{
  "n_layer": 14,
  "n_kv_head": 2,
  "d_mlp": 1024,
  "vocab_size": 4096,
  "qk_norm": true,
  "bias": "none",
  "init": "normal",
  "lr_mult_qkv": 0.5,
  "beta1": 0.93,
  "decay_shape": "cos",
  "final_lr_fraction": 0.0,
  "batch_tokens": 131072
}
MLP neurons of a small language model. Each row is named by its layer, matrix (gate and up: input weights; down: output weights) and neuron, and shows model dimensions 0-127. Each number is 128 + 32 x the weight over its row's rms, rounded and kept within 0 to 255. Numbers have three digits each. A neuron's up and down rows have the sign that makes its largest values positive.
A block is one neuron, or neurons of one layer that tend to fire together. After each block is what it responds to, as a language model described it from the Wikipedia text at the highest values.

L8.gate127:152102156156136121175186136081175187111073129125142143173092093141104181105116181129122080147094113113183149095086154149141087094145143151113116091124102138118113132194105152079089114079107116086090067186148085211114141125128119131144176093135151081126148095090156189119126170176166135135189153166139126096155109100114160122060134152108194144132139098154238134138203133109090124091105
L8.up127:202112171136116144075123108139097146172128116155089103116113157108176116170051111146183083074163097114109121145136116125113148133118168084111116145162128098071174168130120146168153103077154071134152094113112127127181179076099099107128141107168129115114131116101100136125128166207051102123068135133129177185145178129091071165112094188102125106147148116123146135117195110083135111169139
L8.down127:131102117161148163159158178128124126091141101118138070129134124187124111096210163087052126113147092151114139104106124100112118106112133112144132130104154143101112076110131150116124163088140109188072125173136073212131085116163124134143128101108153030122102119103134139116151099161113134209124132173133128078122144098101130099135166106035115085118175148124208156110179115113097069104112
L8.gate324:132118167157109095112096114186155160133122115064155079135127129201168138126059135116147117074122130071117128103123194157078131086199152124162155086177118070173134091179146104122025114078111110078101149130147136116116154160108148139110088081127156143091137088135143132111072159138135067124182120143121163104055117122113123071082178129180157118133120032074120205152164113166095153180176
L8.up324:092143163119128126079160114096147121129157086154187056134131124120115146149145122068100158054154086128098113148126145170149095110095194107172080100081138155180120124175114099121066159051146103147129173170131119121156193121110122152108113115055079137093162112171132100106100172124124099112155125084151131188072139064080095130143090147140108153177126065079183171167150121114146147148144
L8.down324:119113212184106093109112133122124129178109093148134112152129168157102143128177132165150113115156134141161188127172130139130096096134096114113102119137194140181130120133145097155094198104130144155132136138127117094076078093125110087082117194092101142115120061151093087160139145150126143105147143187132138137128168065076096100108115131184121113155058105121143125160187150120133113119151
L8.gate549:064129161131137170149161109109100167162114110098078158123097121077117114139118153133130114119131089182104130068098127099061177143141172179123121090110120166180141090127084130160130104149083120129099098103132104118123139169105149081099118115181115129096144201122126135132083170134119120083086147144085165141161101126136138142079127122181118087187101079152110127155185092091092150077148
L8.up549:116093101158168108150118118111130118146096106114053137126097155167126137160114178122224135158117160132102144113097090126089095168145147158122133136156121156090075104158127068129057059195145124183137138187146149119114111151075157120210065124135145072117194133117080148090121175141133123132118138123118122107102147163108094197084078102158139099127154102097120182137168151125147109129190
L8.down549:136091137137188161130128061164184126066139175154100154175099055088113129116119156102148125142127131147178118139130120123143137137137115114147149132183105209092128190137117107109155095132136094217083171131152179169154083114110149113126088140139130158080128097127130169146132160093156186114135082145136147210154100122082149187149118112088089123116215174175151153123079224147097123121162
L8.gate955:122087180126130145143152125151113159127154100173106128169148080097126138058132186154149065096096132129131152165117182123140098178155144117101194140171159138129098168123086140160129106101152139113216164135094115098089139085076122100103082138158114139091116136074158185098140130179093103144174139121123211155146153071126098122145130095109120127107107158156132115104133108149136176169098
L8.up955:084104093103126128138142078139147133105128117144171099098098159036146192098143173128124134109107163125157080173151143129100121168160159194047154144181193117065119125109085106176131145148169080147109154153093182010145123143135089066168162117135118108084088140094184120128177186130149120154142155162186177104146130138123127194132104090189148108124071123120146148072141112161119153116120
L8.down955:128128095144115134128108117134144096136114122102202094143095092180145113177152102057102126188137136129110095112132153103097153155141105097154153166117092123172162128123181116117095092133135113153137180145134183116147118096200185185138058118157149107197119118127123096164121147102110097153081130140125131108109148129131149148134175132142152127088144071195107126151120150111123088125128
Responds to: Small words like of, the, for inside titles of albums, songs, games or episodes (Sketches of Spain, After the Fall), weaker in ordinary prose.

L9.gate302:118088116119095122049078096103146144120144087130095123139181116142147115151120166119112127192107098124083151114156150123092138144132163150181107132176194189127147105071123098050147155157128160102109072135109124102121163103099110144173104111079132179096143094136122149149081099143161123077163158091121094108102140089136122065099126196099173061089148138096084119124089098070131146124101
L9.up302:091118138116199124088203122158104201089099080094093119151113154102171144153130119041095130181173123071147119112155097144151122139174106134108126164127090167119141136179126117124114116167103142161079113111143160150131119148136145174154122150136099110169152125056148168085119152118125153167147084156117108134070160135164164086103124147108151084100188153154129138118082155137187106134174
L9.down302:177114040103161110118126119134107126163165102125142059108113138154211048093108192162104076126113176114119095128164121091113146082093081132116182147111151136128165157123142095166149138135132144122122081131179214145118114140156091124050159145151096141211115128139167169157111153091135087138064113127114172167109089099148159129138132157141248100120179088102115106117156108109148094136115
Responds to: First cells of table rows and list lines in Wikipedia tables and infoboxes, such as a leading pipe, row numbers, "No.", "Rank" or "- ".

L11.gate305:149153091132100118172129140128111112084176129083171145143169140106148102149104117160114133149108099143103129129107146161098176090183170103077112110155094117122116134135114099132188164178123126078098107097081120107125094079076131124113137127153150135140080189111181177063114144240086176156117144147144189105125150121187145114167129119093120109120131114145102144141140097137149093134110
L11.up305:160147052203123145083114145132140168118159120090075103102115173168151119126152160137108124090090121094160149072155146144208172105170122145155079122128146128176150184141150199146135125091099132128117145129085145110127095101122149055124161090115140182156077115065126121097065128182129171134092150138110161131165152120087096122109100127096117126157150127134170115041212124123144136092149
L11.down305:116162105101158128116131217164079128121121188179129106135143130112139078128152112170114097080131120140114135076099097129052076188127196114134083152089184166156133148136165135108186154130126110102123132124051108130136089117087239126128134084121088071082100123065149154132159145171172197167094113102103133133110176090094138134142099150092116105142106141109135158065091115110146155135132
L11.gate368:135136142178078102134131164109094094054125154077151137072119122127137093146138059120122133116121130155084130119179177125125126124191050158180159145098128124113098109157072094057173125110149102119075102104124141082091128135125121106063159099180131185140177136124133179193160104145153064121071115098101170176172169093156154077073130095147123078147146068171152071089133127136114150097167
L11.up368:186188124146112094093179140118108141141167149174151141110139111106154084165161106180098117164086118197175145138127107172121127158035166083146108136122140140120126129119097149128139162109131113104149117180131182113125118105127131190108123160115145153108148117190077113145132110105062171159144142115158115184111186124088146114127154171069111124135134154115171116126103155094131110153140
L11.down368:163081133080164195140103149161173105122100171143115099129158121118126135096139081084136100030182123147098167109090122093170146173095121191138091169112128170152167129135173143128053125135089122143098123136111095087079164151088179165103139109123075145172119091134157133078063161129116154137138141101071146068094061116073140148136184066106134067154191211080171118116094118136087131168115
L11.gate491:115177131086167125108114177163111196072158152159143049086135132144123093158110144109136097089092110098178134148150153071158208166184122161131056089181136090138144168191145150114105201135086112107128147082138108096114084124096157103124139139072134107138096126118117196100118119130066176115117152129143161119132120180137116116105139166198122118115159129130141136156109069149134084141180
L11.up491:181121174065097166129136097161110137154149097130149110121105091082114137161141184167155117126138089116095223197127117102191111109115117134110134180083095108180081196101080128138163120114158117133119124101091102071177159096161077105150104171081095070102082149123123065136127140128154140115125123139117152114093139127134149105145134079119113084124145098167080163168084134131123115132121
L11.down491:119143180126183162052160153206170132101151187121148144111125122199121136183120128167123117158116150127094110128113135139145069099163063182102101155132129110106113142173135190138104170107156119123180115111118142139094145111150122177173116134121145152133149173195095132068070168149104160086147104142133099139111127147156100062102102137130056108192122196173109131125125114119204116114117
L11.gate654:106111084155150052086161121155156153116153202121109099136089127113078096119113124120128125087128100166201143135118101164123201156137128138121158108069171179126079106134144147170138091134090125091090114114086155178112105139098102101147177122084085115107142156129136126173141150114104157108138170122151174139132108093127115174092141155125088103175146124137124150066155170110201116169195
L11.up654:174105094128172105066164149159081136098071101147077148090117109091113050139172087128110148184120102081129121119154133126151200133104082137110123125174075122089082122144139119210124141076152145152161078134111099115101092127117126117155082143187174103113101102119106162150086169151138184139166108153122150144155106087058187098023132160117100074164097085108104141124156120153126152161153
L11.down654:046120178137119149088114151102096076107115147133117159121185136087125168172138133180124126130173118086154135140079165116086157146151063196125197144174140105154110075100114163127145152109117207103173123137136149093075055132073123139120135137140129149130175114103092144111109146132113099087140122099122125177164105169189054152124145047160176175138184201101081156117132129121168149214098
Responds to: Opens Markdown table cells after a pipe (Team 2, 32, Pos) and numbered-list digits like 2.; weaker on word fragments in prose (re-signed, sp-ent).

L11.gate78:135144131105078177120136101120129163144101111177087170059138172129106126194137109137158113133085133121123149113091143119112143167109128151123122170094110159126120109145127154170077172095112121048158107156191084175146130112132101100142106170145098185137077161126146126161116106143129107169177130161123121090184097174051146126100062134076123070163138158147080117089147140080090141112131
L11.up78:141127105136099142152134165089108163166138132185117088173090112138148167144105153134129104101154116133140208117143153101105142131104102163089172210185077098077151114179102136148141141088094120146142211102093033148122108129113140075139130172111069135096110187152107124160105108134155130138108128121155122131114111161030207161161101181070168070152132131135038138151089158134107155097087
L11.down78:153170129115152095142137118095127071123127174143106100100105100121142125196123129130136122173136143138106116127103134124145126061132183153108112114139082122062112128177175167141125103144152108152072201156107222095166155085156108169111146121117108166089147101118159146112134184131128138100092114087169138048134130120108157123134123112146255110131048173115110112113142111119122125111111
L11.gate590:132070125168123091117138128139185111108143106103082116136175130117125122115125076088125139126126170095195110131125099133107128124156087102184141105161083108177118161107170169071136192124087179106189122128141091129118135128116104211130110150155137166140171142109089193151124142142097144131137085092142164179127102136131170134110137145131138076138194126133138082094182178095108150127128
L11.up590:151091104137161096092136141071132132116153095190115130155071117112066129120139098085107099167097139114135150152147202096180146147150106156107123140123106182071139085116088150124095062107155180139162154137117134089141121113173146086091111131130115100138132157194159149089160182137165136151142088142165159143096124186094132151198106122087107090188183103112094172124158092127098177177138
L11.down590:097165133119102158196101153129090083116103141201160107202156108196168160134130156093095159148172143151108165131132124101092123136103158114094091086138140129116134121183146111157105150178126049067164132071141089152160157165221175116152141163120120159155109093114079140111151112094134138091094110105173101142159181165130113191130098078178118144145076063106143198189120150150147115137116
L11.gate707:136184139157104108199118110135118079066093180069094145145129119116121129135153105116155117138149143093125158134070166187155077134164122125127147183188078132087067133141112164122151118134164148150133091165151098149108069015167112127114156201154193104070146103171088109189114144160130100110134135111126148124083092147116165129128112156158161105125153121170118225108138097101143142169139
L11.up707:132176114133134094128149171137168156130112157075090158173106110087132144130139138155131094075098077153145091142113171112077162125164156128135037122037118157174180146186131105117083135169112160091091126106131097143109142119225129088148098152135108083160181096061212130103151101175137102127135099081126105101117138164113128130109104127163201162125121120178168132045109119133058100129082
L11.down707:123129188155073138133150168129147115163106086056170139149176153168136130142123103165151140108131119127093166079100120112146130162083145144140132136118105110157117166148138168107050120131122159131156128171177145114122093130099137069151081117136129124167104154176158122139114134059112146125109162132102148111162116183108150151198172148149213126104125108149112174124142109134156091127160
L11.gate936:175162131203148155125117098140186104138107154127124140161086157130131161119071181042164065141080117084107165128103121141136123144163162180080123130180146172159106146044181174134102111149140099131119127103109153103143143113113157077159151136140170120109093121128130084160092164144171151150137101196174142125123104173060216155138123110145086070125118120168064123151106142122106153080110
L11.up936:129149152097151108122102092139089094141112139055134193170072112130111156120144101152121113105158120117101174108109086122139091100124126142096143165160102154150132128121108152098137158173167137112104182153172088150078133119154092125107109143160089162095154153130132110173118088134115139129093194153117144131151061138080140116180082149153131158155116098105111139168150207163082154137142
L11.down936:179151108076124095120147102136090124179086129111130073125171131137146139153137067149095142076123131111090130109093097124127178061094107103167115154081086129044157135090104142132158175139139113112140097187136166095160156118198075077116110119114121101187175085142125153146173081128152154126109154131112135111129149091131128174181094135106198110115097104136125117157113106135122077140164
Responds to: Forms of "be" (was, were, been, be) right after a noun-phrase subject, mostly starting passives like was named, was released, was made.

L8.gate485:086147071156178168148112109127094145151103105095076087116191154101156133109134098083138168116131104120133084133085132128156167103157074144135126091183091181146177152133162123155101170100128094093120123094135139150054109086106167100096122127127142127122137161139181127144095139092183154078119113153138138168081048110130141123128163163096059126135157120108139080094142172140122134116147
L8.up485:100053129189155118124165143093112115083164154159161124132097128159116067071142128133112137128141160165103089078132153128132187088141124126127147121113176147099135132188137103160154139089153075102123127089128148190138115175093142100102091152138116066055210186146149116107120149158122107164101115129057087157109132132079123162173118124146136057085178131100083183151146154113064151132048
L8.down485:095154138178116155192134134094152186119185123147124132139097082112151163099149116150079107099106155132114121109136092140140142145096111128159115122151139102086101135088160125109098101124158094115096184159117106105121100184132124148140106059104082177128179142155128175142110122089123058112108161068120143112166137130210141136099120135107101072107113149089097097138113221159090156139117
L8.gate778:098142114134148103044162111104156114182125075112126150077143121121106134095122136078123121123069104140060162114146146113116202167114101145131016128134142098145111127132169179113124123090126118117119114078031113143132090178146110099110130164103113179187108184110099160081131076221057127130098108163135095160096086143141127140099110121095136114160153171111135165092111063180125135130115
L8.up778:107180116136169126111171114165142169085168158115181138115164109087164062153136106122127058096090118073128157082133174093108125144144173115151027138177082162117106072136123156116130160068077104167137114148130091068157085113124088122139168095098092116226145133096120141097124155137113136057145085138160121182173138111084124183148099153128087123094145149166131175116114131131077129148062
L8.down778:088148118131183087109128107144129093165108091119122134132106133108145156099116122102115126095183093074128147134152148138125150169109119147103073079130186095075129107152204169164119114140123087117095096118136099111136093138068145090134151114166132152172129145078163154102120102137088127105094068143093131204067115132117110135088119159128093117079086159111136158120085124167090089149111
L8.gate839:125158158149130166124124112147170045136144175091123060142129119104180089112186100120116100150075113169110160170146084076109149105101147137155163125149094140118101145185150108127106131117143138101160117085076114123121088090113155129110098132086096121116138065076121142112176136176084106115115096134133142171103130132117109118119113098088071099157101191142127113062123116111141124152140
L8.up839:167132105128114137077108153092137094119114164080114107105118124174167099190135058139093131141149108081100157104180116159086167150088152188117113099073121149138162114138129042106165238178135166057088100175144110137164114115136090100125153162089127114164144172138150159133072080138189144092109109118131106099065105114114105149132124193146125181080157147142104164097115140111128154116102
L8.down839:184154094140186104122117155110147068127085136105115096118117141143219052139123098114082098101124143123110146124093084132110158150139086166111120141077119113137131073106119147130109151086113106085152148119142160143144092121113105060117106112164181145061114064081135108102182167106164100117155114123086152190062119101120104126134114151126126037163112154129106086086077164187148131112074
L8.gate993:179144173071132132076115141099101158169167135127174110139127135152079197109122121134101146134069106099059159137093131149087132142119090177125088104088128095105135116092121091151159101122100107149191067134053103102114176164130122134139132115091093114171106122124154117055118158141102134059105143171157187154062097137142141089127119110082127153155137119137131125150091131156115080148137
L8.up993:122115177106157121115152119100162144130083134144150068124177146108090128121131045096088081089120152084105112119114120178157171147191098121163037105109097138156105118145158127116094121139099119174114125139144136150159148111144130137174141163132108094119088130107129107086106135132103144071127109136136134115134065160156193127136061149048144086147117101141187157121062182170111132114124
L8.down993:132131092081220102116116135093146082146120096105166099156100173127127120092094137130081092128108193051154130179148121140220114166107130135114124072114090149133152153121136076136124147123151108089194134110101131114124108095109135127180154132148134117121186128125103082129095120140168118069079135103100114175106122116155163083111090132145130142191142142122097063203134177101132096099113
Responds to: Single digits 1–4, mostly 2 and 3, in table cells after a pipe or as the last digit of years, such as 200'3', chart positions and scores.

L11.gate63:132095148114123142098110148105151139193124156157102132147133118174073212134159165093116163145144126143136118087065190107164141153123154096139113144112097088175141133149126079189125102097130178109163144141060152100153194084121165116111122164111100099141115149134149094095099174123162103066125115095161130089096089136059061081130147137117072144125091067055071141137170099105092135105115
L11.up63:105171170120145095120099107100129133063144124131140095078095175156095193125091145140168076093131115084137131135061131113146111153159188086115113114111178169076157142160135122144103149125120061132070141179148131152150102128163145134083135086194138084138151029148125128111119131141127125108150194135116107107111143114194116063109089133123167134052094066172143206115121131187059100111106
L11.down63:041122142192095113149121111112134096179084142125150158153129096113124127090138162159104113109129179144136104084183082133132168160142084085094101110153127151141204110096137155163100094178200183101138114097111123150172176120113110102051161121153097109148120075154088111134103154115088081140121145139126186150109126154100102104146124137119084122051049166137120106106088071161124156178126
L11.gate555:106122173182120106083097124069116180116045148045112155172089131154099187130147108061204097145155124142103157120121142105147114060110148153123118120094150130138160138088142130137098129067136120105115133119164122167113146117105128176161087130181119099146182154119162151099118214162117111049111115081111141107132145097134094100157166073097111145165098139154141188152085155100162099101130
L11.up555:102094189101101086123106090124115053124161103131147090116148091159115151099084166153113146133115185127161118128075113176168148073149140093188103147085163122136132143151159131127124152106161084128098126163108222133180085093118122087145145093070177074131134165151163133127092161148139137181122150161149157106048131061100104148169160170113104129102122095070088140098141108138140145101147
L11.down555:065120151145174161099128118106104045113126170128100171129124106168132137123111124096131122123131177137143162180071170152093185115105097113063128092064128150161115102161165141106119169160128097132135085101092150116144170100154123149118104102105098121146105178164070184089196065105111123148150126104111165101114090140130152127109122142134159150172107133105120178127106137143081129200153
L11.gate728:156181207121090145133105095031198114131123165082158122096152143120109104100080167148126153142100108083150114120095144083112158102178107130097123130109102148095134112135156122097072130099133124095107103134073127110153108103106151135149170137136177118145161059175117130127116208153102129114125124129085071085057139092135076098051194145193084129143036094136117212151185117097099094094106
L11.up728:145157182112092132116075082037155090103096187163135182118141091163118159150106126038089108113156142114138111127113144161165136110149122112140118132137141137185154131201172129054151193116169127074177163225162189165160126177095172119102159158144125045129160080105125122119151193123191112133160148140103147113064151137146127135072168127136157124182105100158167178141138098150078110163105
L11.down728:041119163183132195093089075091044119175070113062121108114141165184129140149147166106114170123130132092166120142088115153132153151120158126148175117079130176057152088069135118165093170164099116107137092131101125131110119137127126124125185096152112087165185160151083139100088166185140101120153159140135109160075098114088120112101108156136080140081121067131087158139131083144134169135122
L11.gate988:091070077095159109122168141132091084104106169091093075100114194156158133125103124074106138150140084131100061129156114108149091110125163130159154128131167096079160133113124142078107149142141115088136147077095081097082184156118110094153129186122108143186168134104091194147087157160145123109160147169109122166155128139132086119069112152141055076126151080130174096152139122108113115115092
L11.up988:145120150149142106141104071146151153154135169106114121114112167125075095098099115138092105138131126130081136147138199089195128082104096137146150098143136075110094136127174140106047159085162166120175152103139137170108135095148147110105143122162169160128145083120085171079115096125113156108169108132150041114145148145162125134103196130143128124195126018070115134108154080061080121118127
L11.down988:101090102127106091090094101169118146187103143163109151084100151100127152162123082122059116065089093113074164092096101074151144060093116153091150112127136083143192132133104143195125132143105037120136167127156087128123126158135147099091151114110060052124170083105117169160175132126148109165122118142139108142124135127112097114195114130163113075129061126149174131162149142183108134106125
Responds to: Mid-title tokens inside multi-word proper names of awards, institutions, songs and albums, such as Best Short Film, Museum of Contemporary Art.

L9.gate693:169127164128063126135153098120166135239127152200102089143165154129098138187093155097160117135144106137128104109106198130135088138117169184167132131155115137114050137155140148112106180110163188124133112152132038053131103147094102159099077134148158083094143117186071111153084140147125145130145137162148105142139158142103131143125129143149184160200144091151165174117132081097149168157161
L9.up693:127162161130082140079168133074175166115109175195055130122120143116114134109136084103147094097113102136100094161146152185144099136121089131096166110136135131114116145064162112080200143169054138130086131120146109160126161107196093175143153090087164130208154160125100141096105058118103212096162169143088139116123126134096160090079188158157113094130095094176080173135074083089101107113174
L9.down693:144143122132126094159145172153179140123156119092088115139047097132153098131177179103062142121071184132108139107136139082145117094112081103124102155065146165159137138126113116126106071170208100136150106098120109143150126141145127117091101109158137123111125080139154167097131100148164160117150143110112166122100103155153105150142156198142190156053081115061115128075199092143084114114091
Responds to: Forms of be (was, been, be, is) and also just before a past participle or -ing verb, as in "had been increased", "was also announced".

L8.gate265:155109119122154046089100105158104110099128065173133083176121175157116133174147207111162148110131162141161126120134170100111105089103110172064059095098101064127088173160101138169157093140098151126123140139115135143110094145170139154152096076142134107103051119090135152170106092113097128141183091088101085169118120078124071145121109144145055116114144137115131181128180146081110092144114
L8.up265:184092125099107084148124078071107123105158142089152185173170182189115124140137111151075151140134100078147115143109136159171121098092123109080161151115091158086174144163048095150142171132147153101155154176160139142128108139092131127171090145169148164131121131128100117122157141116162178048180082118149101113166099094137134150053099153104165125134165100108156154140122091104152151151123
L8.down265:135106129175192126090068134172101086118133108148127117166172137131137116112138138134172126154137160188160141158135185119082084101143153116142068044127121092120057092124147103101180141137116125123091087126119153166114175059126148123150101121123190089131107143147185128130090120096095127118144114062148084122106097173099086201138068136075095161113219153187140120036159124151124149113053
L8.gate448:108103112151056125084111051122109171117063173130126118063169123181147155138090126177110184095132131138138095088143116121154121069147171129171108125114174122140138093255139162139118090119127184111062115154146161086122103125087099130107081128146173160087099084151109087115161088134136145158118140148157145140159089132122183133106145170080094143167136113083090118076156076148129074121141
L8.up448:088138184178088153131119068125138107142105143132164121169153126109153173149112148141203159120115116158114103127153040161129132130213122135144147149122132148123158164166132112076099066076095132208172127085213160107093096173133145090131130138136151099141154107150090150128133124185164181134116131165101111112075122123142130107100109126137156177096204162071117124154137131054154123149171
L8.down448:133156135142076103078182143066127141119112167120139114125246095143112115149094110154178141056150100125147124166139058155115101116215099116066136154130176085156117155147167128077112110106138113146083095135152126145123099083118121159135095200123132118187111148166057134157176128159162124134117060165173129119112119065135143162118127170104078103092179149103095166201121146084120114089114
L8.gate934:107058129170127143180145101153072102108145139127150127154188119180048139165081141141151117092081114132157131116123125178064129223121116121176101119116126144164099127055203076121136125118123134139127153105106101156127118114154143199118068091207183136117130116091154136066132177114110089154096175123146054168140095138115129136092102151118136112115164099160088138139128161128145126098185
L8.up934:157176108116086109056177089141110105169118147119092100100106125153109115069131200127132086119163123142140128166183099149178146195145140129173130126109134118161156131139106158125164122134102111104156112163161129111127086111130135070135145096161102132121184180128122141145190156105109162151155120141163119123145136133086096125093126162145075155159111077090174126174121190137142172142143
L8.down934:114107141119121061119150125173086146121142165127099196190125168116114106066115146122178116149212147102115129117131131171187058112095141164107127098174075139117083122183042154159116164134131154086111119158091133141129061120105119114144148156083125118134121102124136114110158122132086175160134116159097167109093121084156154104105181182128130109121136119086170111202138173152152105145165
L8.gate1011:152052109163097093059093098052137136153122119183096125121108146106087155114113115124128093109127130143175073162078132134106122152180191147161102150131114115118119102151101079128158059111161148150076108182164130209179115134143129120132120166149185092170128105112130133125077173132081157069103079116145104146138104122077139110114124144140120098199146077124142145105159137086191125112118
L8.up1011:112167164100175070147162197154118130118122148140142129064149068115131122196122078061135160170102129091070135114131171176120157121143111132045176105165107025131099172117094109204172141127099160188142154081180141111131107075122153162086076117151141145179080137134124135154123128111109116151105108124106126100074175126116117145098109089112092151152071155114140140145098132087178135078134
L8.down1011:160107164113146092124134140113094153133158145125133109166117115146117141195108143052148105097189150132097072156127158099165134105130137155160085037136092150145162080117124138173157085105201178196090140110128131094103120159124137141119149123146055096139112115144171102096187162104108137098141100093116129122053149090052088110078145127154160068155122185101117191148093127098105096119098
Responds to: Mainly the word right after a short subject opening a clause, such as was in it was announced or quote-initial I, 've, 'm; also mid-name word pieces.

L9.gate757:154163151142183145129136129107111123113090155114133161149129149147168121159160156141174150110194150119114153089167201185066117115183117128159134134078158161165172155130152092163090098098169179118157112086086116118088091141162142114099116136220139121156155111141141106164130185078182111101200114134114130106142103080111143203090110110165205092116126122098125126140118096136144132089133
L9.up757:074177157148139120049124114095096149165115119130163170123110114146083147147160076108187150171137112057154208192112125179156099088131090119135065136168121092149145139171103100166073110130146137161153174123134097178083116137154125138113109118102053105144179117191151104090177142176129118132148153091091209169093109129094122163090090112181200109138098113100148080131158183143089127091163
L9.down757:095080132100113156142142147143182143111115145088139139101105102127162158151143143130143157192116112059126121140103135106114105125166130118098137165184146171173105170152084073134132122063114155124158046119094089136135138110078111155098093118155119086154142185107084055136068177141196141105119141089065124107123102134187151093079140133149124175144096099059089110147217047158137098127136
Responds to: Word-completing pieces (and "of", hyphens) early in capitalized multi-word names of bands, magazines and titles, e.g. De-ad Press, Drow-ned in Sound, Fa-ther Ted.